From a checkpoint of a small transformer trained on Wikipedia.
Training: 360M tokens, 5486 steps.
MLP neurons of a small language model. Each row is named by its layer, matrix (gate and up: input weights) and neuron, and shows model dimensions 96-191. Each number is 128 + 24 x the weight over its row's rms, rounded and kept within 0 to 255. Numbers have three digits each. A neuron's up and down rows have the sign that makes its largest values positive.
After each neuron's rows, "fires in" lists the words (lower case) most often at its 100 highest values on Wikipedia text that the model never trained on; "fires on" lists the tokens most often at its 100 highest values on Wikipedia text that the model never trained on. A number after a token or word is its count.

L8.gate279:089138126107146119173100098147137130135124122131093123137120149070153138139128129132132139105147111117126122129086129102147164086143084140118123103148137132127146142148109135121112110155153133156085122147226125090140137159164152106077136085072135138159096107100108125128124139134178140149
L8.up279:145138139126101111145119126135110109166138130143177126123182136130154142113137151138139100117147119112091120181129152098159109148129093107109136106140104114129138117132146144132129113167155110131120109141131136157154171115145163165110099131133145099110115094161135091113130125131116131123
fires in: "a" 31, "one" 20, "each" 16, "an" 15, "any" 6, "half" 4
fires on: "a " 29, "one " 16, "each " 15, "an " 12, "any " 6, "One " 5

L6.gate996:097148129137136144132083108122119116144171129106129113125090154159165131156116126114089155169106094157061100150101108141111144092172149161179154167157125093165084120162110159129133152178103165174107102120201156145094168144169104141132129105139119127113140150130137137156093153116115128160
L6.up996:100144127151086146110107096122140123147142152120136083129117158149162170109111144139079152196109121153088097148136094097142128090164142128182131134131163173152106115123123174132122140122126122130124088137191172137098155139129140118161125110128114124080121140110131152154107112093127127114
fires in: "the" 84, "two" 4
fires on: "The " 84, "Two " 4

L10.gate20:132138104085180097086116114133125133176152112128120118096119132112136129150106112127121171122153097106114119140078157148096145135131132094081153116102091121142125096117150147156108090136179122137144161127156112111172136142126127112098123130160141186113124142113144109135139138141151113132
L10.up20:134106110162138140097143107099091106101120148102126128167159120126144142156084146101095126125106110120168089130110093102089170066123130133146169133108125155139121159138133070127179105140119138122146072097175113101137091119139136119114105109184126143089110130102106101185108133110117140151
fires in: "of" 69, "the" 10, "among" 4
fires on: "of " 69, "the " 10, "among " 4

L9.gate451:089114096096145079096112125128077137142152129102149128110108147104154129166101123100094143121117180119131130110133108145109135124131107120128108143178146110094100097103095117164129143158142146093120128109138146144125143107155162117117117098111144121124135112109125108065109132091131120121
L9.up451:121134117143129114167084153113108126167181105124107139155143115167133104124111106102143122131152141091113118128157119146157142145125108136130157142125168143138109153080144199160094135140130157123078154150150121114130129111140176110104131134108173085105136130131140103163148114117141145142
fires in: "an" 100
fires on: "an " 87, "An " 13

L7.gate378:132138085119113076119147113097106153144097168119108118133141137101141159115130127106116140119121147104164103105096113118114135140123116113101161178133142106080092111114120112142118108151163123137089165158119108146149130061124088133151110135121096153104116111110147122123123119087111114155
L7.up378:125133146136155154074143135145116180186132134152138101090115103126129087133179119139107122136136113107078124122149083110150154122099158137127121139149079143095152190114134173169143137077110123143116110135103136120133167080064155112150123082169165145121083131127099109126115126095093124109
fires in: "an" 62, "a" 30, "its" 5
fires on: "an " 62, "a " 30, "its " 5

L5.gate695:084143157096132127175124069150102131142143130124124113140145129136141109154126104130094154112124126141154096163143106101127190131123145055100120135118109101102124166118126155138124122120114113068105158120129111131148128158150108136117130098186129129141155138116146113136136128115103162111
L5.up695:143149138113152140119092145126148130123149142112123170069131120159135169116123096135117124113112141140096142140104110128131094121119158122168133152116122145127124119132123119140168087109133102137146085141144147115138147154113090144160092127153153126144087100124154072156141086154097082120
fires in: "of" 51, "after" 14, "de" 7, "following" 6
fires on: "of " 51, "After " 14, "de " 7, "Following " 6

L8.gate348:099159122135116121158155149110126109124167110162151137154157170139090128196146137151105139127118152131109171145124170164158079102128140115075080117120123104114128166141140138166122123127145150135142108125146109087144133125095109101178127105124144165088105089120138155084154097117132141115
L8.up348:105116101115134137141133158118134179154102148146148095164142157131118130154173115140159179117157125138109155128071099152114131125133173123114147099108157127109083086150112148180120137131109169117147139095109086094111158153115103150128123106140144172109104146103129171096164127136130111121
fires in: "and" 68, "2016" 5
fires on: "and " 68, "6" 8, "128" 5

L8.gate928:153098090132145103128111124171163103145149104112151117083103156164096148155123147175094145144141156092114146141117132135106115158100138115085138123130130117117106129159123124191114138128103149125129131103113170147123117085115071109126132110111150141113115102101079151123156141126152131102
L8.up928:115138092131113145098118114184154136118153124141111120120114118141126133136150151126121128125131109133155125111152094170126131120147129159155128123161128149123119170149111119158147142073126135135145108101077175122065144122120125126120115135112160133147114077112129107145124106122071137123
fires in: "and" 97
fires on: "and " 97

L9.gate822:126089110088138133154147117152104103153097119104147122132108145148099128157127102152113099139134175126136156147134122119128093160131135082122171144116076122098118146118119098154170118161149140135135144109123128135110191111141128116106133129113087150128126122105158145106142102168141161141
L9.up822:152111122116145127080115129153139137160163149093100138142075134147108159121138073140130099131130171128133143112101149118097095163126136124125127111130140134130097156117089155171152126121133134128111124108127147132121147104120086167152122126137159142075135135130091098081119135146151105115
fires in: "and" 100
fires on: "and " 100

L10.gate329:159099103180152140130124094088098166136134150104162146115141142121123122152121090159106129148147171149109122123175142153114100098162147127160103108138117119094094120148090171121088122137137152158116157116149136178125154109149133107106102116141157113127156132130094100100168110128119125142
L10.up329:138127116108141112119132099110135161136112119113123148103091110073140117158109129156161123081133133136171147128136160144127096087155090140108152102118124110100123149145127115185134177112118197090143108170156104140129140132100120152092119138133141111125164135174127089121114142106094135145
fires in: "an" 99
fires on: "an " 88, "An " 11

L10.gate74:154161119120145128117144154157119157146116113122148085129185146109129135156104136125144117154143125125097164129109079155107126119123115090090124134127171133110092139149115152145077118122128128133122149111140142136124136123134169128142108090106121111142120140160127157105124161130178140124
L10.up74:156153143114085114097127122151134086161138127136079138129141122077158164128162137171156144138104155127153105145073117186133096121152125122101131116127110149164105127127100127143093153153130151096137114159107103130156125132101114076101126126096124145131148140113129128152122126123148147123
fires in: "to" 67, "i" 28
fires on: "to " 67, "I " 28

L7.gate96:100142116060117097126086131129107128144105142121137086139102153171117142141163133133141120151132149121107139159115104104125101139101053116164136169114141156054114090082098107136122157146153115119132123129163121145142128135133135168137102131165106161155111166100095135089158135113107116124
L7.up96:149163115108167107130098168144131140132195130109148157123124109114142152089169115117156134141134124149128141112127142107162132107137142139134146078119143116149132133115089138129162127177093137152112122139117142095094120141137144145157082116143148140106095105120100140123125180123126103151
fires in: "that" 79, "and" 4
fires on: "that " 79, "Z" 5, "and " 4

L10.gate875:133090141131142140135094132157096163171141114117133148124106130091179161143115122140128113140150107120146130150138130129135142127173129100133126126161125093154115146140133167191116120125111133143071149116111147092171123112138131118102138148076138123127067112102123108124116100125176143132
L10.up875:129107074085152138118160099141153145181097137095083154152111145122145145123154089134156176116113143133117148147083107106107120123132139108181125144117115151108084058105140126117157159147125142146138125110117170147122165095153107152125104158127137139155134151123128126139138115161141120177
fires in: "of" 37, "to" 13, "a" 10, "de" 9
fires on: "of " 37, "to " 12, "a " 10, "de " 9, "for " 5, "and " 5

L7.gate130:128138148139162137136127142099145124131163086099117113146101165145102149143123141132118128134111083113120103167113137130123141143107117107135100134123129144169097140091130154126103122135123131094120154127148151147110130105104122079131101104155107128116149149133104105110124149154082119152
L7.up130:151098141122148130136115125111166128130145134128191150130139132093137135118102176143125141158150116158132131171097135157118112135134116123138159127133123139134088094140120102105107119067149144137117125111110104088122141138150084145129127154148142108124139127156138154146112128142161147106
fires in: "the" 36, "in" 12, "a" 9, "to" 5, "from" 4, "two" 4
fires on: "the " 36, "in " 12, "a " 9, "to " 5, "from " 4, "two " 4

L6.gate118:149086145081136129114128125082081108095142113094146141100130098078106123152102171144106157147109110132096158163103149108119139173121118124147121120133121105141115142135112142128144134138109168152150108135151075156140159091129106144115106129161134137152135150129110097140133068103175133163
L6.up118:135140140113117143106151153120132094127119141127115107141150106101099169083140149110101110147137172128180115124148126155135116080153165149124144138152189091135151138152176100137106133143110167068133128147153122169151130139113111121136111100101141099126139138153064113123120115142114116135
fires in: "the" 75, "of" 7, "for" 4
fires on: "the " 48, "The " 29, "of " 7, "for " 4

L6.gate730:130092140148148080130130131105141155119159073144083120121127172108099112131117120109068105140157071110075137148133142139167123128133088110159148128129102122172137142143148153142151100161195099124123111114152133129097101150145138142125105143148097088128141128096142110136139123101116151115
L6.up730:121074174138109109163110130098147138139137107127110136154156141103134140126117100104133121135116110144137094126145133124169139148131101119172116117111171134139172152138144117146138126131115118121132087122128150145124138164132169121106110134169137105133130117145138138135173145150107124111
fires in: "first" 40, "second" 10, "last" 9, "time" 9, "year" 5
fires on: "first " 39, "second " 10, "time " 9, "last " 8, "one " 5, "year " 5

L6.gate676:131186124118138152124098109094162115136139074096165148124135146118112125139083150103061100152146107113100113164116126146147130179085087126131117134078145133117106130146148162118154133101105156160136113115148129099150174134128107171149128108154069137130126157135154133158083110084159113122
L6.up676:076105177123123118134152146103107074147107115148118145094133144129145142137105173160128150135131145092131084153116150099123146147130146146101148109137148115128129133134100104130108098149156141140137113140158148116164126195133105134152117131096140139111113110147137142158114123159140123124
fires in: "while" 18, "the" 16, "to" 9, "following" 8, "before" 7
fires on: "while " 18, "The " 16, "to " 9, "following " 8, "before " 7, "A " 6

L7.gate663:114134099111135118152110102142120170148126122126157104141123114158130119162107075116139105161121143151108170105139101106125109128122133152145098121179085168121083108160112130145147141128124133155102148114140087135096144116098114109075164098096125113139139150120126117114140144111136144147
L7.up663:143114132111131111118152130123114142137067099078096108124097116147139147112167090134120106136147108132132139173150164104165123141125128088107143113097099125137123138115121127131168150125152172159169120096123164117098117126123097109101120130099124167130112129071098139101144125110114184209
fires in: "was" 36, "had" 8, "did" 4, "moved" 4, "became" 4
fires on: "was " 36, "had " 8, "did " 4, "moved " 4, "became " 4

L8.gate495:122137116155108102073133109111139156090167124123143124110144162122176169088151158145116150147123137071190119099156136083130154106147103138141155152133116125135103138133132127178113150153134169105099127140176149153151170074131118123141136200109127131147124094101130095166141172127147118106
L8.up495:110150118187156071152131131132137118144104127097111130118088133135158159124110164134102097117137179105141118094127119117159126135140090125139114116100129088185159130115137172095161082148145170108135123108153109148106095170131129097163122139132153112076109090092140111176103132135165145119
fires in: "was" 49, "is" 10, "used" 5
fires on: "was " 49, "is " 10, "om" 5, "used " 5

L10.gate723:143107146097174133055157136102086164106136136089115117167171157117145139108110075129126169166120199147139128131100079112151135108133124133106156125135147124115140149120136120129138100133119169128099119108106115162183191117147119124115126136133130155135085161081142164139111112141167127188
L10.up723:120143055131130099119142123099104125154139110112161131119110098164143097109112134132116134089143100147139136137110117153143103104110136142117154126210141133080120114088166115155124108083128153134108122153077144165118152119121161121126122113139189151146130148129132132148105136136137094121
fires in: "a" 42, "the" 10, "an" 9, "was" 8, "is" 6, "in" 4
fires on: "a " 42, "the " 10, "an " 9, "was " 8, "is " 6, "in " 4

L5.gate982:129113132091143126123083149138126115136169107123111179130073095110124128124129141136123142122148110112098104143110121096178156102159156106092118160163152122116119162086155135138090122167183119138117138136146114127096127132118139073145126177135146141108107131126130130180135102109131112130
L5.up982:115139148127090138116110123133109145215147101105102139115140099062170150136076087132096117135144118113127136103144097135179178107106168119128099119133134116143151141127157126123102135139104098124142154128126133140145150098138146149127127157172128119134161146130165146148111135101074151077
fires in: "some" 37, "many" 27, "several" 12, "numerous" 8, "various" 5, "most" 5
fires on: "some " 29, "many " 18, "several " 11, "Many " 9, "numerous " 8, "Some " 8

L10.gate295:132129159111114128141125105136122144185156121110129127114130191110152143139115166133154112176145057135151145132083064148109115103127115095106112123145158109132129118140098133139075127118137155105070140126100130118132110105156157081116082089095115129120097152117107111111114117121163138148
L10.up295:132165147113116141167147119132126148141155163112110112112130122093142143163120139131179116132120147138127110132065100180140099125105141165071093143178171116165133126130089130138095117121162146113110151141108103163126091121109145100110117077094117165157126150136104137100147128151141129091
fires in: "to" 96
fires on: "to " 96

L7.gate620:128153151122137112145100166146144165159140132135123099132099122162116144152095145086099118137131089124098141116135107129142125147147105139141147142102128118162145154095157163120119129125134156106072107142177117126132113137125136150135106144140092137095130114132101123147135127155070117146
L7.up620:157098120138161116143171159133132164165132134136117124124132126126129151097084139109138114119138134076117148107120114139166084099121105113128154156125137155162108152116108135090157092143150150157093152155129089164151122174168179113071089130134121070135150164108119127142115134115151144114
fires in: "some" 17, "that" 17, "most" 16, "other" 9, "more" 5
fires on: "that " 17, "most " 15, "Some " 9, "other " 9, "some " 8, "more " 5